From a checkpoint of a small transformer trained on Wikipedia.
Size: 14 layers, width 512, MLP 1344 SwiGLU, 60.4M parameters.
Architecture: RMSNorm before each block, rotary positions, no biases in attention or MLP, untied embeddings.
Training: a variant of Muon for these matrices, 9842 steps.
MLP neurons of a small language model. Each row is named by its layer, matrix (gate and up: input weights; down: output weights) and neuron, and shows model dimensions 250-313. Each number is 200 + 20 x the weight over its row's rms, rounded and kept within 0 to 999. A neuron's up and down rows have the sign that makes its largest values positive.
A block is one neuron, or neurons of one layer that tend to fire together. Before each block is what it responds to, as a language model described it from the Wikipedia text at the highest values.

Final word pieces of people's surnames after a first name, often in tables or lists, such as Dun|ne, Car|ville, Stolyar|ov.
L6.gate7,219,183,204,148,216,201,192,199,210,197,190,197,193,193,203,161,241,199,211,205,191,214,228,210,188,194,170,204,185,243,188,196,224,186,226,193,183,172,215,220,185,198,198,215,183,227,188,197,225,168,185,181,200,187,172,199,187,201,183,208,235,192,238,203
L6.up7,221,215,164,179,220,182,212,166,217,202,260,195,188,218,199,193,196,203,213,183,211,192,198,182,202,193,197,191,220,187,210,207,198,211,195,213,224,161,203,168,192,199,173,189,173,188,185,181,194,172,195,188,180,213,166,204,158,177,169,177,195,208,195,232
L6.down7,228,207,181,191,213,195,201,185,178,201,230,186,198,168,214,181,178,195,193,170,207,222,221,193,244,201,192,194,195,153,189,194,186,207,207,181,184,193,192,204,198,191,204,170,184,189,212,196,230,205,189,200,196,223,191,198,207,216,204,210,196,199,215,223
L6.gate729,250,171,206,154,210,186,224,177,206,169,204,199,166,231,181,188,194,205,180,209,218,171,194,224,171,190,213,194,180,177,201,230,184,204,221,193,183,167,223,246,162,171,195,198,194,210,214,212,224,189,202,171,188,187,147,189,187,185,179,199,235,219,205,220
L6.up729,216,212,216,173,212,209,199,194,202,172,228,216,220,193,203,197,217,225,204,192,203,215,192,207,222,224,209,210,209,199,196,169,224,195,156,186,205,170,198,163,179,218,215,189,188,199,190,172,183,174,221,170,218,206,155,188,197,200,195,196,183,178,198,184
L6.down729,215,189,182,202,213,186,212,199,206,173,242,208,185,189,215,173,200,196,207,174,180,212,206,191,228,209,198,192,202,192,175,193,191,181,214,191,196,199,208,180,225,213,213,190,201,184,206,213,196,213,229,186,225,217,162,177,200,228,202,200,198,196,186,180
L6.gate1189,218,197,226,186,185,178,224,192,193,206,208,216,223,189,182,218,199,226,218,219,208,207,178,215,188,193,193,218,216,199,175,209,245,225,199,199,203,182,210,186,191,185,190,212,174,209,203,178,219,207,176,177,238,202,159,168,202,222,225,207,168,164,187,216
L6.up1189,239,244,178,212,201,169,235,205,190,209,202,219,182,218,214,203,204,207,190,183,224,172,178,160,197,189,177,201,162,168,199,191,193,182,217,175,234,176,209,207,202,201,172,211,172,194,184,193,198,176,230,181,194,166,157,195,137,194,175,187,192,183,252,184
L6.down1189,222,209,200,215,186,173,197,174,206,164,188,219,211,215,193,187,198,187,181,184,205,186,212,232,198,207,187,208,193,174,203,182,189,168,201,187,205,177,207,193,199,217,220,206,221,171,234,158,214,209,225,195,224,201,198,147,198,207,218,183,211,172,210,176
L6.gate1242,204,180,215,208,190,210,207,189,223,212,204,187,191,212,158,185,196,202,219,216,197,223,209,202,185,220,198,181,195,195,202,201,184,201,223,175,178,142,233,207,196,214,180,182,198,204,220,212,200,200,217,198,177,193,151,183,220,210,218,240,166,178,216,188
L6.up1242,234,207,206,174,200,213,205,166,208,186,227,173,225,188,223,200,207,187,201,178,228,230,237,191,185,195,179,214,195,169,231,194,206,213,209,225,206,179,178,209,233,184,233,182,220,221,206,207,230,223,191,196,188,191,197,190,174,204,176,213,217,152,182,203
L6.down1242,226,209,197,209,231,185,205,191,180,184,245,179,230,178,237,185,200,147,195,167,229,220,224,174,187,200,182,193,186,166,202,195,200,198,167,223,218,216,189,181,224,188,221,193,199,215,194,221,216,202,200,195,207,192,185,184,185,196,194,204,234,180,178,234

Ordinal and time-position adjectives after a determiner, marking a place in a sequence or period, such as first, final, last, next, early, initial.
L8.gate465,188,220,166,214,170,242,176,220,217,210,189,186,206,195,247,216,197,257,189,193,174,198,183,202,216,209,143,186,177,226,224,197,219,217,187,217,182,196,214,209,209,180,178,219,182,226,189,192,159,209,211,219,205,185,193,176,204,194,216,238,186,212,191,157
L8.up465,244,211,203,226,187,196,195,175,199,210,210,182,184,233,191,182,223,225,186,184,190,188,193,182,197,239,185,186,211,198,187,209,224,214,193,207,204,255,228,209,197,200,199,241,236,225,152,178,206,228,209,243,176,165,199,205,190,195,171,189,201,198,168,216
L8.down465,216,180,219,207,209,221,160,179,206,174,192,236,168,212,213,200,215,219,178,194,168,182,200,213,192,191,179,175,238,183,212,194,207,210,199,220,210,226,209,196,211,202,152,232,224,238,183,177,208,203,211,217,169,221,222,195,179,186,180,231,200,181,211,208
L8.gate531,214,225,208,185,199,169,238,215,185,209,188,201,202,187,212,207,183,213,181,200,201,200,242,187,139,178,216,188,232,217,231,184,183,205,206,190,197,220,210,175,218,203,228,178,211,200,178,194,186,199,196,218,208,218,215,197,231,173,191,195,190,193,219,204
L8.up531,200,221,195,195,179,215,220,173,171,189,218,192,210,196,254,200,186,191,167,220,203,234,184,190,164,219,235,195,198,190,218,180,190,176,217,226,187,181,199,218,175,192,220,215,211,204,208,214,158,202,198,188,216,213,207,180,173,171,206,218,189,182,188,218
L8.down531,230,213,235,205,169,199,193,180,177,216,228,212,198,206,226,188,197,231,195,192,189,220,204,192,175,202,173,200,210,204,193,169,213,201,183,198,220,199,224,182,243,218,225,182,205,215,206,213,210,204,212,188,177,205,213,204,215,216,212,226,191,181,186,191
L8.gate645,229,225,210,212,200,196,178,168,216,225,219,178,194,200,194,154,160,212,198,190,164,218,203,201,193,217,197,187,231,196,206,202,236,207,199,211,188,218,168,239,210,209,190,210,196,218,223,198,203,188,149,194,165,175,184,241,217,180,215,224,198,189,197,169
L8.up645,192,207,215,208,184,177,177,199,198,245,226,215,204,190,210,190,187,220,204,195,211,200,177,176,186,208,226,176,178,201,214,184,186,220,182,155,207,193,182,225,209,180,212,198,204,195,203,195,200,173,239,191,171,161,215,160,186,208,184,178,200,184,230,212
L8.down645,197,229,201,205,203,216,212,216,221,229,210,168,210,184,208,211,174,202,215,210,182,211,183,185,199,192,238,165,183,211,187,187,194,188,185,202,248,192,227,178,201,175,170,193,202,188,207,157,233,182,219,196,184,183,208,188,238,167,245,186,194,209,203,177
L8.gate686,242,190,240,227,173,193,208,242,197,229,202,189,185,180,191,209,203,196,179,177,228,206,224,218,173,202,171,200,203,209,215,195,180,233,175,202,205,197,201,175,165,216,209,182,199,200,154,176,212,167,167,207,198,188,171,216,185,192,168,195,203,194,203,198
L8.up686,192,244,230,208,238,188,191,197,202,221,184,158,250,192,207,182,188,208,197,216,181,195,203,207,165,227,188,199,152,209,213,191,209,177,217,184,237,231,204,225,225,238,196,179,188,249,196,169,218,195,209,192,212,211,213,201,180,197,217,179,182,163,162,205
L8.down686,183,211,241,212,190,192,183,223,203,237,205,183,228,215,166,212,222,198,180,204,211,205,202,193,205,215,171,204,196,178,228,191,229,210,191,196,212,218,209,224,179,226,184,168,190,172,178,179,181,150,187,198,194,222,193,164,222,227,215,179,175,172,218,206

Final subword piece of a multi-token word (often a name or place) fused with a following comma or parenthesis, e.g. Montre|al, Fij|i, Bid|en (.
L3.gate1088,167,198,193,187,220,184,214,185,182,209,212,209,204,202,174,192,223,189,187,202,189,213,195,196,178,223,223,188,238,192,213,212,206,176,200,210,201,208,224,218,205,183,228,194,201,187,189,172,206,173,210,187,177,244,232,209,196,236,208,183,191,237,193,199
L3.up1088,161,202,180,200,183,195,183,189,201,206,253,195,191,213,177,202,223,187,197,231,191,231,221,201,182,219,242,192,209,178,190,211,184,207,198,213,230,232,227,208,189,174,243,188,178,194,188,197,230,201,209,179,203,219,251,175,171,218,221,191,183,232,208,210
L3.down1088,186,199,204,213,228,211,215,197,183,188,201,168,188,176,172,219,209,202,205,180,193,238,190,186,198,188,208,167,188,231,197,196,208,170,216,222,226,196,226,210,195,192,177,189,203,253,221,219,205,158,188,212,189,190,189,222,216,198,217,179,188,153,183,203

The last word-piece of a multi-token proper name, mostly surnames and some places, such as Burn-ey, Conn-olly, Alb-any, Green-berg.
L3.gate1229,195,224,211,208,221,192,197,222,185,169,172,211,218,191,215,189,198,185,192,187,235,182,177,154,173,212,216,201,211,185,196,205,211,174,210,196,218,169,210,208,196,182,176,185,212,199,230,210,197,169,192,203,221,184,191,163,186,193,164,196,173,200,201,189
L3.up1229,223,202,186,221,209,197,219,204,226,207,210,193,186,211,214,192,201,173,192,222,205,192,195,218,178,187,215,176,203,178,201,186,172,172,169,205,200,187,199,239,205,196,222,198,200,219,215,165,201,193,202,182,210,194,171,232,198,172,201,183,209,218,191,174
L3.down1229,203,196,211,195,171,197,229,213,207,157,208,185,199,214,208,208,219,190,210,234,208,189,195,216,181,190,189,187,191,218,179,219,179,197,168,197,204,214,158,205,231,217,213,189,196,209,223,180,175,158,213,188,215,249,181,153,194,210,219,187,224,204,198,268

Commas that end an appositive or interrupting phrase after a subject, just before the main verb resumes, e.g. "Wilf McGuinness, beat", "including an officer, was".
L8.gate14,208,217,202,179,169,155,191,184,208,211,198,193,194,191,190,195,192,204,186,173,184,201,205,174,216,197,213,208,204,189,208,216,188,168,206,181,212,174,189,214,220,188,207,215,215,187,189,172,181,140,251,156,169,202,282,217,214,169,199,210,195,194,217,205
L8.up14,191,188,217,190,178,196,190,193,233,192,197,155,183,222,227,223,223,199,221,207,212,219,205,205,196,212,223,224,218,239,209,214,192,184,247,223,193,199,171,210,172,184,168,182,187,210,181,201,197,211,202,215,210,195,174,199,171,185,208,193,190,231,209,195
L8.down14,208,191,144,203,197,187,181,197,212,166,205,224,206,193,194,181,200,208,204,202,214,195,180,167,224,178,207,171,191,173,197,206,212,211,196,187,189,209,234,181,221,203,223,203,218,220,193,182,184,211,173,190,206,222,245,204,169,218,207,162,190,221,168,196
L8.gate1015,202,177,195,202,194,225,179,203,188,228,204,197,213,169,153,187,237,213,212,224,186,187,179,188,209,190,216,188,197,225,211,169,186,182,196,204,192,222,220,187,201,199,214,192,206,202,184,198,195,185,197,152,171,203,175,188,194,183,212,184,178,210,217,224
L8.up1015,210,186,183,210,194,220,193,199,192,224,205,217,194,171,169,208,157,218,212,186,191,190,205,237,205,209,180,221,208,181,214,179,219,201,192,201,155,210,199,233,212,207,201,192,180,184,236,224,220,209,151,199,202,223,201,179,231,181,217,169,212,203,186,187
L8.down1015,228,213,184,179,204,202,221,210,248,195,195,205,189,172,193,184,171,218,214,158,205,197,191,234,195,183,179,195,227,215,213,189,225,196,176,197,158,242,191,193,194,222,225,217,185,212,183,225,205,223,153,230,221,221,235,187,202,195,227,204,200,177,206,172
L8.gate1041,182,207,204,141,182,218,172,188,209,212,189,177,187,193,192,195,181,215,203,227,186,228,222,178,247,225,170,229,222,216,207,207,165,183,221,176,228,219,214,191,212,203,236,199,203,194,209,237,186,204,220,183,164,226,229,232,182,218,194,198,190,185,207,235
L8.up1041,135,210,190,186,202,192,198,192,189,212,214,184,195,195,204,206,192,225,215,172,230,191,207,209,206,220,174,171,183,205,218,175,188,191,182,250,171,217,181,209,173,183,199,164,191,195,220,215,192,226,168,212,179,225,215,214,222,161,219,187,206,194,235,178
L8.down1041,210,182,181,198,186,206,186,250,196,216,159,222,186,213,203,171,218,212,221,188,175,193,184,189,193,201,232,194,185,222,217,233,204,221,200,193,189,208,206,174,202,201,206,169,194,229,198,206,182,207,161,204,190,207,209,197,198,184,237,196,213,202,203,197
L8.gate1264,172,187,196,125,187,200,176,192,192,209,245,175,195,201,189,175,191,199,203,204,229,197,209,167,234,227,209,240,220,187,182,210,215,185,207,200,189,228,235,196,181,198,207,202,206,208,212,210,186,206,229,193,152,206,233,206,204,192,197,224,166,217,195,222
L8.up1264,206,217,208,155,186,228,202,207,197,217,232,239,174,182,216,187,178,190,210,190,219,235,221,203,201,219,175,177,224,189,176,163,192,199,235,215,203,191,226,210,194,222,187,183,207,181,200,204,204,194,204,184,192,223,241,220,212,189,217,192,198,190,211,235
L8.down1264,232,206,185,185,219,208,221,193,180,196,204,228,223,173,211,199,228,172,198,216,225,193,189,191,211,184,234,215,210,191,203,222,211,246,197,184,214,207,226,196,231,235,193,177,186,213,200,192,211,213,174,211,221,197,138,193,212,187,181,243,203,179,193,214

Final word pieces that complete multi-token proper names, mostly surnames in prose or tables, such as New-ton, Gib-son, Green-berg.
L8.gate250,182,208,181,222,190,185,191,215,204,197,232,195,186,230,195,194,208,190,219,210,215,207,195,164,161,219,159,239,203,226,182,242,200,204,201,201,188,204,185,209,211,223,182,201,177,176,254,183,229,198,190,251,223,245,177,207,199,171,183,176,246,209,210,209
L8.up250,194,214,213,210,197,188,181,211,216,196,195,222,202,180,188,171,198,240,217,193,206,200,189,193,180,192,203,217,206,208,217,235,201,200,189,216,223,218,201,201,202,218,227,208,220,177,205,207,202,216,208,221,184,181,185,211,214,194,190,177,201,187,202,186
L8.down250,195,192,190,217,206,203,229,167,195,177,178,203,178,212,166,195,219,212,207,196,219,176,185,204,147,186,154,198,226,212,207,232,181,201,181,191,199,216,195,187,169,208,205,193,184,194,216,207,190,193,184,230,206,161,217,199,189,199,196,177,200,179,197,212
L8.gate356,186,187,174,195,194,217,243,207,205,202,141,209,234,188,177,194,216,218,190,203,207,191,240,178,189,205,190,220,218,215,174,172,171,181,229,168,169,194,216,201,205,185,203,201,183,176,210,225,202,200,179,233,183,176,245,192,212,192,173,196,192,187,228,191
L8.up356,207,172,192,193,217,154,220,193,199,234,200,231,193,183,192,249,204,214,200,227,199,202,216,180,162,212,170,204,228,222,234,163,168,198,176,182,225,201,167,191,240,188,170,189,178,206,187,209,222,173,182,178,175,154,188,223,206,209,196,232,215,199,177,210
L8.down356,174,223,173,196,232,207,198,227,211,200,184,237,234,211,198,220,207,194,170,185,207,205,195,156,209,218,192,217,207,219,192,173,230,196,178,180,192,182,192,204,213,183,183,218,223,153,175,202,202,201,174,190,201,173,250,180,206,206,212,188,183,209,206,205
L8.gate511,173,204,191,216,235,198,197,241,182,176,196,192,223,190,186,209,180,202,184,217,221,189,213,173,165,190,199,233,181,210,210,222,193,184,180,213,207,204,213,219,202,247,200,208,228,193,222,175,200,202,217,226,201,188,203,186,176,194,191,192,211,169,211,202
L8.up511,187,189,196,190,215,200,213,239,177,174,154,162,207,189,200,219,175,201,205,204,197,189,236,208,187,210,218,220,219,203,227,250,210,147,198,203,207,193,215,215,220,211,178,207,208,244,194,235,197,201,227,207,184,218,213,197,191,159,214,182,193,190,204,210
L8.down511,201,189,175,196,251,189,227,227,210,191,168,149,202,195,223,202,186,207,194,214,215,189,217,179,184,217,183,215,191,167,196,222,188,204,165,210,212,223,191,193,209,205,211,175,208,211,211,186,190,204,211,237,162,202,217,176,194,198,181,199,167,186,223,231
L8.gate700,238,230,185,206,199,202,229,200,210,232,187,188,231,195,203,186,204,157,204,199,188,215,189,176,184,226,179,201,174,207,220,209,182,213,226,181,209,196,204,220,182,192,245,165,213,204,211,228,208,198,171,190,236,214,195,214,172,207,193,197,208,225,197,211
L8.up700,205,192,204,199,196,218,236,201,210,225,189,149,196,210,196,172,186,199,179,195,197,194,177,181,236,210,188,185,222,217,191,214,201,215,211,199,196,181,198,233,170,198,186,231,174,192,214,220,164,215,229,187,226,184,161,199,169,253,175,189,206,182,248,195
L8.down700,189,193,201,168,206,211,186,208,229,146,185,168,213,184,205,228,224,193,194,186,203,176,204,208,207,176,214,185,174,200,197,221,130,225,193,191,217,198,191,238,219,226,197,197,161,226,186,203,220,161,209,204,228,202,169,216,182,192,208,214,213,177,200,187

Words marking an ordinal, end or spatial position, often after "the", such as last, final, back, north, remaining, middle, top.
L6.gate78,236,237,142,185,210,214,186,235,179,246,216,174,164,178,214,183,192,195,204,176,202,209,201,183,210,199,211,181,230,202,205,201,183,220,189,188,248,219,203,207,189,204,211,220,247,182,213,144,216,217,195,219,240,207,214,185,188,188,197,217,170,220,195,178
L6.up78,181,215,195,192,205,204,200,211,184,223,255,174,175,162,258,194,209,202,193,213,226,165,214,189,229,216,174,207,231,212,209,194,232,209,179,256,174,226,204,274,181,190,201,201,244,220,176,183,206,214,186,195,182,182,173,200,165,206,255,209,185,193,212,170
L6.down78,231,202,154,200,225,231,151,191,156,205,203,160,232,191,197,222,173,202,179,198,193,186,196,221,217,183,205,205,183,147,210,194,205,234,199,207,188,215,218,225,181,223,207,208,213,222,175,143,184,220,207,211,219,171,223,200,213,205,216,197,199,198,165,188
L6.gate713,198,206,199,201,219,197,192,191,193,186,189,160,175,224,209,167,231,212,226,210,212,183,170,226,195,193,204,239,186,198,206,203,214,171,167,202,221,198,211,213,176,194,195,184,195,202,205,176,207,180,220,199,196,198,204,193,187,185,186,200,217,169,182,182
L6.up713,225,176,186,224,208,197,191,211,226,192,180,189,215,150,186,181,225,203,225,229,175,177,174,204,201,216,176,177,198,210,190,191,221,211,201,200,165,201,157,190,186,211,211,180,209,207,210,151,222,182,214,219,170,209,203,200,221,202,194,186,157,187,198,182
L6.down713,210,208,154,201,189,208,213,196,184,210,219,173,218,167,192,217,207,179,201,196,212,213,193,208,195,216,201,196,226,200,247,198,189,179,214,198,202,213,182,192,195,252,200,210,193,193,187,163,180,211,172,197,197,210,204,160,221,233,225,183,166,192,200,212
L6.gate1010,184,185,211,222,184,220,186,186,223,213,221,196,208,215,209,180,184,155,223,232,182,177,168,216,163,204,179,222,188,189,247,199,205,185,203,191,190,205,194,193,221,179,182,216,213,193,165,145,178,217,197,208,161,169,211,191,180,135,190,197,195,191,204,233
L6.up1010,172,202,209,198,198,202,196,204,207,184,214,189,204,228,248,202,235,201,212,182,216,195,169,228,189,211,170,209,208,194,194,183,236,189,211,225,148,219,201,193,183,210,181,166,184,205,215,176,194,202,199,177,175,215,214,188,203,197,206,186,213,167,160,244
L6.down1010,208,224,201,193,184,193,193,189,203,150,210,169,211,202,197,232,231,202,152,199,176,228,184,217,176,189,200,167,194,198,174,206,171,193,169,233,194,211,225,209,172,181,187,202,178,201,240,230,233,199,216,186,210,170,219,201,229,187,174,220,200,208,182,205
L6.gate1202,207,216,192,165,214,181,172,202,214,235,206,199,218,185,193,193,218,183,195,210,187,214,175,236,199,222,198,182,174,199,187,196,201,207,154,176,223,197,193,203,196,196,176,178,219,203,221,204,225,204,194,201,204,176,221,209,211,162,193,204,214,209,253,168
L6.up1202,170,190,179,215,164,192,193,215,195,231,237,196,176,180,220,194,196,194,215,183,202,184,176,163,212,184,186,185,202,185,193,185,199,200,201,227,211,180,214,220,200,233,195,199,231,198,193,193,230,203,180,197,235,236,182,189,230,208,188,183,183,155,201,197
L6.down1202,148,200,200,160,194,222,170,200,208,171,208,223,174,207,211,233,238,204,202,166,176,183,208,220,203,190,163,198,171,165,240,224,217,201,203,219,198,203,195,202,193,192,195,227,204,202,176,144,206,203,217,190,177,213,212,230,188,185,203,201,189,200,225,211

Words or word endings marking position or rank in a sequence or space, such as first, last, 13th, top, bottom, worst, and best.
L3.gate857,190,183,159,208,171,198,230,196,193,180,217,177,226,195,203,215,128,213,212,234,207,205,190,193,171,192,178,217,220,208,243,217,220,222,203,199,216,182,198,211,212,184,198,186,191,218,200,148,168,180,193,223,224,180,212,212,218,193,169,194,190,171,223,180
L3.up857,218,225,172,201,229,225,179,227,161,225,219,208,235,171,185,219,177,165,186,207,208,190,195,181,221,220,167,224,237,173,211,215,202,175,220,168,211,221,208,263,205,211,238,217,184,174,219,199,211,178,212,220,236,137,205,236,205,200,194,191,215,193,209,226
L3.down857,200,215,161,183,230,164,200,211,216,182,229,178,197,155,197,194,178,205,183,223,199,190,207,227,195,231,195,183,177,168,216,232,200,199,198,210,196,213,184,246,192,245,219,221,215,155,195,169,204,214,184,233,219,193,207,185,196,204,212,225,201,208,208,185